Weights of a small transformer language model.
Size: 15 layers, width 320, 5 heads of 64, MLP 1280 SwiGLU, vocabulary 2048, 25.9M parameters.
Architecture: rotary positions, untied embeddings.
Training: a variant of Adam for these matrices, 14228 steps.
MLP neurons of a small language model. Each row is named by its layer, matrix (gate and up: input weights) and neuron, and shows model dimensions 208-303. Each number is 500 + 40 x the weight over its row's rms, rounded and kept within 0 to 999. Numbers have three digits each. A neuron's up and down rows have the sign that makes its largest values positive.
A block is one neuron, or neurons of one layer that tend to fire together. Before each block is what it responds to, as a language model described it from the Wikipedia text at the highest values.

Responds to: Word-final completing pieces. Final word piece that completes a common function word or adverb split oddly, like eit-her, howe-ver, ne-ver, general-ly, exce-pt.
L7.gate283:495402505468475525485528477465496445525552508496516524532550513493519602557492559499488457439583580487482462460533485549551503560436529544536517499493542547452437507467460519520504465507518491559569564524473522543495494525560542505447492478465542488553460534505487470489415398511460499528
L7.up283:464478466519510519529515517405476516493547519459515509434482473482551501469482521534600505504505485470516481459456495529466507525531449507571524408495505485501524543505553529448564523496549468551565560557476534521599497478541515472502622508494471493534526480504531526502507424451534528436
L7.gate943:558559424508517542507499503506434440536454471447519510513471498525500566617525528494498488451534507487505540571521443498529514497482516533468478450519515427523495492590475460487524477518541479460473494494466506471562444492483549509473507495445425418505454517444513535491507535514466488483
L7.up943:470532481428534521453439496428540563488565536453477525493493564467519545538485557446524490479512517497532515477466489477454506438498518510559422491434557503488463455484493549444481484479441469530535469489501507614519466519477458518511530505483585513498486551516461441527519496515482490554

Responds to: Mid-word consonant fragments. Short mid-word pieces, often a single consonant, inside words split into several tokens, such as Atten-d-ance, et-c, Accor-d-ing, Ent-r-anced.
L9.gate246:398448472501485443500535439415480575508522526427541438458463554490463556474443549427510519448511524509536447445442520494484496472543477531533503470495516475476462586479506482461483528594503481481497478458563512497430493492548500461496448461493491501498440473484458472504453448497494461511
L9.up246:466487480524575443529483483528546530516486473501544516436471484511509479474451466475467534501512473539537511485483476491411589516462528519489435509575535433514498507452497478519555492576498515502474555484541491482493482451528494544580449454527472426489512458530448458587493493476418518429
L9.gate846:548480548507494500542557479506534512564562522491531462485471490543493514480512492535510503448494463439475441501571508495481490495518476536543465474479459545434500505551527453500486488441485531481503518518462460521465399500496518505564460555450500523470486465508554469539405537402566493495
L9.up846:528473481502530429464563422502492462523433514537508505465482442551501488512523481540481500534467505522498468507483470507522443446518489506485506524514551487500535500476487475508509557519505502423522395488479459533560462527549522514499495486539516516458500471466528445457509506426490537503
L9.gate938:497454493520506504507551537538510539484507475498519467460509544473500462513509488477498500558473520521505483436452540543473463490524474565599415416476439481462513556526501509420522450598502518497541436415548504532448521523453527554530484498463543479558451474498526510549464487547461465514
L9.up938:493523500560545496517590463492575533477513480537558482435500520520551452507480448454517522443514511501410488433452530493480474471545467504516498507533466460457483524458478536523522448624510528468506476509506490498473514508454502547536444472488455488551429464481559516479439541483488503474
L9.gate1230:544574465547526506509575481512459516457502551522513514462490479449497498518496498534515485462491544552494467446525462449542514404580486501487491494491527534490498588454502477490540470563550513490516502473468433496447494503528490471493503486458482433475472505530452535458461435517473499514
L9.up1230:483488482535520562479550483471497547546477416509544569462502513548516449501463464507494483494487503480460435466468492570432555540490475491517491480536549519422566456480435458538479543528454482534460569471527439472514502472484469540554436481440491487464486491513514498463429536543505507449

Responds to: Mid-word completion pieces. Word-internal subword tokens that finish a split common word, especially -her (weather, either, publisher), -ation (vacation, donation), plus ab, cur, view.
L3.gate266:533513404491552537442493474473507476497531530477491476479533489538525439443516561520510536491494482447513539511509487528478497459418510494522440509514492498521497594485545480497513552494557517511489433517443550532484467442545474504515501567525469511516449552502423535454457493483500489534
L3.up266:500490509567463464522543541557537530557533516503515426523517520428513529548428516507485421448615555543509511529500504513524450535474521497481579464535547498539450486443436568475491512515503538490491513468533560458500514471473516414561484492469605499505508485522448491464491503444499514586
L3.gate390:502424483603541417522567462451518478417533507408515451532474451452518543527509496511577445561454500541479523458488474511475505485525545479540484450466529464462499512512445524495467538488514518530491455420532475574479497475464518537595478507513428457525539553488512486473464486556532485573
L3.up390:487500446492434446506525488547501529413542504576455464508417471487478491464483547506515459503490474542545481564502476515502537600515492447520542486488543537452481538527527476475499492470547503490537545470501553486461515513486540534511484474483411479470515436439521483478443513499518502465
L3.gate526:497507462429490540472477491449490541522458550454481478497511472476560464539458517541401470531560505493507464532456429474479496463477468522477508450531498522566476457526488559479399463503471600459533504501525463567468421531527506493522491508489547475459513565546503506485474487503523527470
L3.up526:466461535481509510540542496493502550483439485467488511430477514527465469530533505489488540463515521508532502496489530477505533535535508470563387451500540472477446451524494456498480531491424572508580510559502507537494497527511494486508456540521479490484386620543441568473520412541550464507
L3.gate578:511487370532396559481440553531546570500500497485492473553533522523529534544492516507577527464517458479535493522512515444563469461455546528452544523505528534459497549530529479537524587525469507535517498511510522508568564476536435503495411452432538494481487505503480523450478506493570579468
L3.up578:588510484542507581466482505506506507545474464606499401500545431471483485519449485508476554509419530479519488474491509535491463515512471522438462561498511495467515452447437500493435569489518488505568558523519491541451561554489476520528417483475542507460492490481543548503460499548472457514
L3.gate920:428471591458467497525460472504596458422462499521481512565467432476537534487566491480496547412457454511486509534480460550513445583453505500564532546500516503440437458481483473537473555458481495431479498496517476550562449492479443533448534484479493503511532496507466457572574422535541552582
L3.up920:414485554507507488486470560572483501393464497468519465464487481434452452495506498501532502459419494529524507514437446582531531509455487480500543476535504568503453468466565558500470502480399464563495507491534465490513473499487428512521499526519529407515497468456512452438450492465474530559
L3.gate949:513457463541513465538559479561506520498528493518496481446553493487472431485470482441533497532559470490435499487524530536492442560493464504438495502474498442465566506495490448541491491534527521445456537503535467456583461482512504468522461530522486479482523457563507507508477480469410545450
L3.up949:492443498515518517527535480466506459445521510566530513513539486572544438515480455465473508471448511461473440525500481520550474433458531469460474509410470473502522476484563555561496452460561482527523532552529516530521469444507495464473509473465518513467488478492496429514584480467507530444
L3.gate976:521518527432623492587483515552484469492536515529497514426418565412501492474543487513477459477420482529478493502530499469474485432525454464446486462521517494438501530562527519443497469522476432410470464430496548463462471504542546528463475506493511540483491465527472500484499440514550442545
L3.up976:516391490493439492460528525511477542567462514478488517548529498478453566498487497511505426526480520453527490541479536476495503466424502473487459512551513453471480385419426502495480477497422470524566498526511485465533530456569505498472482531591437574472493515448492485502450483484535441472
L3.gate1117:557521471524466483500551491483501514506479442502471520515454471478488567541507556469496496452534482488478450554480488444527526476525504466531490503565481483447515384582562467580512473470498564498484517487412464433540513470537513423517535431428559456460516561436521520469481502466513393493
L3.up1117:476524576447546518478514465522474536463492486491499483545544469478529424579531451465545445482511544561482556543467517578503451443493472483509565466474460492514487527488451531533476483478509543502530538540549482490571518562473511482572386511577531505484481435514571583442516526518516460523

Responds to: Arabic al- hyphen. Hyphen after al/Al in Arabic names (al-Assad, Al-Ittihad, Al-Enazi), plus short mid-word fragments like Els'vi', prob'le'ms, Als'o'.
L7.gate964:432474543486490506388548515470483537556500510567538472453439520492551489526512514481547473499490478465439514442578540474547535546523517438444544487479522463463472472484481480536521499489496523539475573548467484549494433449520482524535581503455509504451457543533459489557452463505547467506
L7.up964:507526524417525579504446464481572535553580497488471443524558560560485449497415537519500517501512443479493443386505485557532568538543459494492529454509481498552515534510464507506509565438558454515499561424491526465554458515494483520569508512552551475519449602531489469495510475504614509537
L7.gate1010:455489480466475569507480462514520547622404513456511425466504488538446503460479515493502526560449455447512527532502495486618529477434477559475556474511529498467489516524419490477364528494538440530472485533453455498542463465514482479464449521543498492507563501482491463538508586527481515539
L7.up1010:525482587550451530578446496463507540594472496476454508524504487463513456473485489449482486494465421497454535439586485465511507548458513508536556563448508443509482467420440533513482502489516531452503548477435481425514520537470471551449547486495494498517465531522505513497472477542514493507

Responds to: Mid-word fragments, "middle". Short consonant pieces inside split words, above all the second "d" in mid‑d‑le (middle class, middle school), also c in Garcia, p in Despite, ad in stadium.
L7.gate270:504513486563526565560538548467509525515524490423475473450469519521531423498558603456487498507442510499496510490507457465501575517500514480521559428547560509489436503550476468489527490524511424457551479575472501465448436480505507507488430574446481469514529488499477516521446564499475529504
L7.up270:506562534534553511483551516476509522564483440550520452473457470499452487515477487537468482569486420532411550430496444475529471511471546498478483511553430516484441522461476552547545438488450474488514424513427549470509509517565462464553462502479475461550474498478576472518594499582491489397
L7.gate542:479453562535552557551497514413511440500564545475504537502451520487483371431490559516511507526531474436407527431519425554526507532538513555533475456453473539472516534528530537579527517515521485462512538500481503496513454446579513522534510514515499538480479412515465466488538507492510535500
L7.up542:445470440544428483516492500506518521535523480555458463502417457539516567465419461528503609439528510521447528488459509479489499483523472481421544490537501578537511526545519551493484505493494517520537527476462443453514525432521518455489482484566491453520479468474618475462522551538463439490

Responds to: Mid-word "le" piece. The subword "le" inside words, mostly after a consonant or word start, as in paro-le, ma-le, mo-lecular, e-lements, le-ague.
L3.gate85:504482566497523529541550615564527405572531523499426518499488514546469528525516517548456577521530495478496481492523546522488487482395508498420521442486487487488453448502466470541537541488530496589508462556408526531519530531481479598526510452485496516530586537426432504442590458502461509525
L3.up85:515526516484514495508556541451527492550428508481421496557597452496550554472502487530385497462511462502393503595518535437485420483546462448535512496518493505522512514465515494483539547465471433525521483548460519522480477511449460600492559471498551521501531558463530460456475477485436482427
L3.gate273:519458403452454436484493558573458512508500452459492505544480547459477553542530520505459518423489434489518512509527524450552536502480504481504401556547519528504499456480467482617545510519441469526522448543469500455447539480516492543457482600516545509475463529549535459534515448464455495501
L3.up273:530417455465498546454445487489520423488470487484575497466498481471550529564445566517535494542505437525511494566466534458538513476558493472525439446582457469535489478525539411494507502459500489501465463521522475570516505450573526454468452530532532536546494523463491512560476553544496573535
L3.gate504:489534499531502502523538497497542478534428455506432500502499535542467456510543486474496515424538466462455467567536500467521521560500523446527460475494481513536469464522471519440519581531513486501444474519577577511509470441466476434435513545529495487479483484481443494444521551440493520494
L3.up504:440380514489576471476475522460506479450477529535419512555476476494490487557421476430496449515468526488496424478522580431505501479513542481584586536551521463522484460537431500487423463496548517469463467483527496520422456475442622538501512535532495485491411506551529553475452521492499502469
L3.gate533:451425450532554505519439543462502518550538497539555497511492471492475529536502504495466472533448426541568465561449578479534563502500465494466507424446525574564465452529526525547523568456508484498457550510521490461517505431559582465513529525535498468446465455512516499535490529485498459525
L3.up533:484481488519526557394561557461432477480473512499469511533495508484512481477479505549416506563452518475565591531500497467544571525470555466514477478443442501564460534534517462522545453531523523473506497487544553462466489520529487468465490528515453487483483476469451468544545547519545496471
L3.gate540:463519473466487511459480510475474516572476531513564503514487500571495532445561443500544511529478494465518420469524525503540483480464412518442427443543498522524425535450481477468423487497484465550433478458486499538544472515514480505521631542567526510495525464490469480475598461583547464471
L3.up540:473516389476492607406438516512470539505471463495504545532438470505501520420551507486480455478467476506422500475434531501532468491528470462481528500475432575541467440500498476521502534465496499491507485463528454457601451518563495486490522508539479486507515498537451484514560471495518513448
L3.gate720:502556538590585449494467505579474531478496432505510491538532548482489398479607550478477564512526487525557519503490496481469436498522540548546419481516472485474469507520507507452520489497454487448528541447518550567514475520545472473519502496511551524521488512493541497546447563551516571500
L3.up720:515491499540469541438514510514495559458431539479444450560501528486490547423486487558435496505525422451503499482559495512516543533448536441482471478519503442499544526503465439552511504560518514537523501469504586599444497496512495491519516534492470471445514529485504480559502564506529575489
L3.gate927:527506474404528497512478545514537518566507519559499460503517478541525490520490485484445483479528462486546531497511499588566472517437465438412526536507532455547525505548479487450518487476464523448435430515514456544517480508455451549515474514398535489520537467453496524561490481422450577462
L3.up927:463557524511532443520523526583457512475459524458507519511535534464447491505509531509584498508528519541413518467538476494515472497609486524533480460450518502486468462511472427481499472502534501526459436456491447530560504469442448432521496494517541504543486593460556444456480533471484564504
L3.gate1122:531434457519480571530533565454499445562529549479466550517510488457541500500452540539503479494531454511428481544403511497598548468418512439484513456489525557486517494485582488545448417479547442382474529481497540533482550495498541542504545482546504529525479528507504490487480471509479493526
L3.up1122:563445540459431476592501515510529502494521559504455501437429534493494511542465432533478482612501521526460448544499456522485459442540582515492561454482449486549511476526509512465514521470528460398482608524461492437495492495519571521526479556480470615547505463554523508440529525569511502514

Responds to: Split-off letter k. The single letter k tokenized apart inside a word, often before s/ed/nown, e.g. tal-k-s, shrin-k wrap, Pa-k-istani, Hawks, Putkonen.
L3.gate97:464507443478514489580480505518509517565503505475457560549538458478458485427506498492504554476550449505451565543541478550471504473543487525471525476478519500498534424462443510465517450486449475476475525473488553498489430555476540472478531500451511464506438479479519513530540538591494453522
L3.up97:522571501428551449511459471528515558485557485489480477501472469528555521498507500495482520451484586527497500496497462501581478504547532524511462493574490486433476531477515502491511546482508466455506442538453458493517441456490562419450474542463442516512410538482522517468518510487455504524
L3.gate169:513550536519430528494414498602526574490496539473510471529469522526504528520473491515459495511549501532510490560515403523534425539507494537483530531538554533495552480474438546493527579516522598555484425509462542523550558503479514418550553494498479509507487554505500503459503502517441454525
L3.up169:518567487498456486538500496466545502586501518577507510458537512559559446524434493554502548496497460450467485498578478487529547469565457491440467456491537506499513426516529489468582503511549549488592502450495561529499508441487427531522456510486493522561469483528541515486495559543443483505
L3.gate223:484503472578512468517555579501521464466442550499456565513536469467550434501542536543510548501441487538478468477438412470461532424492482473455549531537449504532497492443501537551421533455474511520490456481514472462484468491455565497496542494423433521517554538456523463476477475516525419555
L3.up223:577531487479497471569500493485511440505485485453509530536528470532524416441458496546456486469514530550477474463488451534490557437465491494471460446561411492541530461441554552483548546496550489543501501506542534517462536507487536467538539511527478484524481554467474528519435484506533496571
L3.gate554:436516624517539532449497486430498448556528408424473547497468479523503517493500488519475563570455533544461397574426537477624507551527571490464535435442507466493497519441463508483465491511466524526392454436479520588500524483477597449514528507515505497489481497496523494482478525563554537536
L3.up554:436463461569444518477519481443528492500509502485437418448486512509567558490544417476518570485464465515460515500459540435517510544479472527528470522547473513531578460509520536515514502463540476543480541504493452539455444465459511514480467489507445478522463547530529516484521476475506550487
L3.gate587:543517510487486468493507522515469494423567492510515517502478479470473511440501533463540458471466486465426548480535513454503521564498455460525572497484494517516473477524473511464459560373495470541538586474491415490411547474578487510505524518533537578502516522467473527426445509478556479490
L3.up587:443562512465487582538496417498501475528481498443470490537493474494506477506494570508507452469528554570489428486448489553511448547452532475491530424462486458500556512470493537565483492477501526513531506434474559472470485477482502485474515498526419472506526563582519454563509548439424462522
L3.gate659:499531494491468474380489399562512461480499482481484500537443453528501484496568514548555542532546470498500573515538490531534491482512484536415417445547471531577489591479593492501548498490470441495519529505543450430492491488563464411535508500539540543437445549501499484484511462467514565506
L3.up659:482498503470409464477496447567457523522486434408444508538482560507521483482459504506488499572505465523512493584539478447518447532557519501476470534493495473571438598476528440552512482504473535441450511502528458479524565526492438474504519515521530543494468555485497457422561454476538450489
L3.gate757:452445526510434530470459519512525502577512497529475483529512535445516407483482529541442464523493467545548478507500517499456468453496535468489559531542477421429524489466423499540450493472429510441519458470538601472501493563481464461536505474482518530543412497494519503499581503500519447469
L3.up757:516528537495431508476503492504429525476555495550476489521488517463497525527520466450509570509510495485553497542492530477481478462372460538501487454523465467537427553480485498499428423435482494553506460522525509411449499560477420409485507463466527488501467514522504537422494506549587497519
L3.gate1228:487538561492480463481607462495537474500482469513508473531456451444486457457554535512517544508500541562513570524522510511515577525546486515533586477542510515560531513497468491422445441576496493504548539478541424428512530475518504435442504482538502445466502507515497470519462443522462569538
L3.up1228:495504559526443507523470433490544515486474543577537536536490512442496493505565479464483532573469461501511429531553435554533555485505497484444480501545551508498456581491498535530492432528520478410469542525501506522515540497521455476543414504473513517495537472516568546488467462548488502541

Responds to: Word-initial L fragments. Opening subword pieces starting with L (le, Le, Lo, Li, Lu) of words and names split into fragments, such as le|ngth, Le|pidoptera, Lo|comotive, Li|versedge.
L9.gate136:475475512487454478503538517523504519498489530509508420506504548470527493560471488479520451538482523481424460524530580518484500488459430514422564451502486522519538490534454552511476499456642535509539491495486490541505485511439508463496546515481527503509540546507529541478451485504507483504
L9.up136:536469535523472551523555557520419537528515513469484519643502537539430500559508490575533541466495613492462506509491517489517477544527464472555602486538505493521517482528509453538457425492457528531456558441565528514538435547532504474614503525467488554448572519510486512541519503560485488459
L9.gate357:512595506545529552496458554509432484548458480458536519559469514452425453493466518503512496452468527424424509471487483570484605569433490594480471510507551553583523429471549528538530504424512485500540566506498537504512361521548471465478508486504460467420531581510498459521465462537526484576
L9.up357:583534508559520534518465500546511477396442517525525494560524539507425495545481536498544483509480479472424503463493531508558537493482455576403609506473525535555480458474488508508491527413479457446469574503557580483501395524538502454451511468499518462550530563444477433481489439558486530523
L9.gate1033:463515496532514526517434451550428496482477483502487562532471565471484565528480489482535577502559500465454479443536558487545519484438512531485504497517516497519501454452497484481536478441474526435525560441520478547505499527535513537496461481478521442524500570439450482535507469533437446510
L9.up1033:512508574460501492495451505502526537449497474543539469507426568574493503537389483492491477471484391513568481524473485480405517568438469512527513493452489541526508426540562468494479532436473460527416516481546572529496444547530496463459507491475517526484450574534488455507466422524514469504
L9.gate1213:471481457535537492499533542556508545541510525515568483451549544507486506489527522467434522507541522468554509438500489530534532547404434527427515467508495568455532528509419416540518506457541491551422577455487456527494438498502406508570455434450447460477492483528471440470426522497522504462
L9.up1213:505536515532590475494493548512435555498512563545581424476530524556470509467522517537459529456470491560514489379456504470537466503471464464479468504531512522439558542507466401517520570489523510504472585436473423502505500560462447518514388500493517509485474501443483412481460509575500512441

Responds to: Word-final noun completions. Last piece of a split common noun, often a mass noun or activity, as in clean-ing, weat-her, she-ep, o-il, and also whole land.
L9.gate463:478485464439558500483555477434485472489469495390548468446456479453545522584528545519444476518534573456489524522491472571489487541417511515496549467476543524516469502496498474492480529477510460515451477492472474541512486476487507568485544492456566469555506473455511421456478510448541508519
L9.up463:464482496447478443512501543487463531468539494484465447536483519512494487465502568446509511493475528489426517470492485514439490412570521528556524478496482425522497493455559500491489512521463499491485549554410541482454487478537524461569478543461465491548479443513455481438494483527558493445
L9.gate693:454504506487449446479523478470527488547472500505572495397456494478522516474472515457449505530450527508442534502488483495557505531472437512451487484491495434428466513486559472528498479534479436491443502532407459510501579495530547488456540493492475509466460539472533503569502460477529502469
L9.up693:485547529523518515561552475477538483525475466500538448481505493442543512519525550550501593508509435536489509468551470499432470491506446520484537505426576488458472505488533474433522510511480528519470504577435530496532570438491490539464606451487517558488452499477525536452499487454504492483
L9.gate695:413512417564474489477495489443502446492523463480508525486466515466495492451609557531481499529548544494420483531506514557477442443397507496528482538468591497534512508522601510517502453457491529448475566489467503439450440446507494489350486536506491534515507514463526479474447506435487444466
L9.up695:490507559526450532536498448472482519477469440451520461471510471560450483534545535459479485523486476488502505433576534491503518468529524527497525512513480509455485447544502492456479511505473480506487435447452526513488500477454476531547559425503547440492436510528481501456537479486377545490
L9.gate977:433514503491527469594508525438462493498502443496476489478445459414489466592496535459506458506496533494486497406478483585500453494466511509462436502481534489527501523469460475565501580474470450488480473417461525471514477506563498537424516503513575520511501533518486452603499459518447463546
L9.up977:422484512443487469546510536500568462504533562468568428534534494508513445511514544486452545429499506482431487473503498512496470452497482541466491497466578484522482521544554520521488527528538447520481441440514523535472455526541474513520436501463515532502507522523443483480515468453490522556

Responds to: Split-off letter d. The token "d" split off mid-word, most often the past-tense ending after verbs ending in -e (change-d, include-d, complete-d, place-d), also inside words such as mo-d-ified and A-d-ministration.
L3.gate680:471480521482497500542496372529509419465540497462560530515496442467464488458472496482551558511547500544442477528487534467475629574555463536499510546507467518527539462446468508458485511575539502447481590475550496532462456505563468468471488489442539400495521466495497536476502475481460466448
L3.up680:507497521455511496511500497481492434463462439503500471491429474532514496537466471520465525458452482492445489540550455552473541481504508549468534510495525543491493535411523547483582458447470555466541482500512525603517470433490475491417445476556449586431576460415476465477524468502431578492
L3.gate768:577518432607503520567512437539500531516481480575464491523514496521521468510532529417569476552567525500571440434444509558487517530536508495531524492510494529515520512466496468572415527494557420540486519519569516438474518429510546473465462509475506491486428504517487451506434541556592483414
L3.up768:502467489554540495566540489516473484503518517542493522566500561461489476531451499511539588532523482492464428444395514536444468444510451475507544465495541482535548551474491554541454491533550452544447540496501528463487432512542526457503439517505454530567428493537492510526511475521500483492
L3.gate877:462412511504449556509516518512510500527534417470471597514500461457475514422457447536497485494515511546484439475547456505530486497534506499536532518488518511489442502420562519561498480525506568486493525497436513519526544496479442454528412492517545489452482481557527516462544433575469522491
L3.up877:404441513452452519482487528487492532463511500404563483513529486559488519477526571448496466553466458455467550468508426501475478492510479476534439551532536498544542522451524498450550556458443527539497513508463487469499547613525503460535470518491510537521458492518496461466443495535474479513
L3.gate889:354541541481502449530458433554452483500493525419522462441572598502529427468473493538500539528467554495463431478529460458499544452574535479493447521490496494449465450521584481457491439486447556498479412525547460478465523504489489478505529506474498481558465517494565464401521449487488499485
L3.up889:435483558504553486545484505548485528478494463460521512495477531452443530471473500526430508552500523474416411547508479483505470506527544502506450544432449578481545446546554478508512487383451557503540451446508516493486477537462461454556498497469488496490498569497553477390432474522441454534
L3.gate1012:513540533463531550517484421467562549595450436464562453501458438503512479383592454508555492468552487502532468526502486517479510535491457492519501515501465474530496499499532537453573444535569451555498534516542429459424531451487453423483491457513465539510559491493424472564560540491487568482
L3.up1012:632510520501571499474479487444561539530583489542570492476522461473507453592515447476533448519541438479514511525503532438502492502539477533532505524557531463486527453449508518449530502556546533533528466514468473409432527483493571458427489456546522439489531471530485529612510559456496519459
L3.gate1091:544520490539555476535563485551466581541565509488597416527483550471464475516515534499474493548499461525509466473518488538467516482545442486554585525518462473498505484446453456540486595507552490507443559506528538460525537543441528487507466544511439529503513450524451508520527513530530350540
L3.up1091:575541480498563531566520556473523536395526469518541450531527501484484464570528564510504538578502435514505446470422516525434534484603492495561473485501469527506469508500550503491483535481557447509501451491466493502513455550541494482471476529529407503517461510515515533446507421518467466530
L3.gate1181:456444484554493498478537498482496545500386527498530480451520503499490532499468526536423555484500551498551484511450433549538529494539483531470478486504461494464539495479542505478519485575552482466444503457434444509560523571502560484530492541343471471444452448555566520576540444554475484538
L3.up1181:417471529479550463585536487544483443482493518496554529492495509529458536471545555472482545454550513473530465504568542488504454447475521484529462490508494505569518512498525516510574487507513496465506531524352527495511509455488453510515531461489473544563460501492471554453481510464530580546
L3.gate1277:528541523552504539499482506531480536510419440489456516454471544466526490437494473546483433503478567463527515470512489475530523502469513529402477509481518503507496487516524517527513525506534565454465542504506516444503453484475488508528510519482548532454522535490493503582510533504493508510
L3.up1277:561496521453517475547482486539472489451530476520462447462458518427516469473498481537521454461516533586485465416478471520472486494560530531466491467468438528479497453456505522535476540474457520490581496484490488478563501465516455535472467476479568481494494508486506478569596508519505443496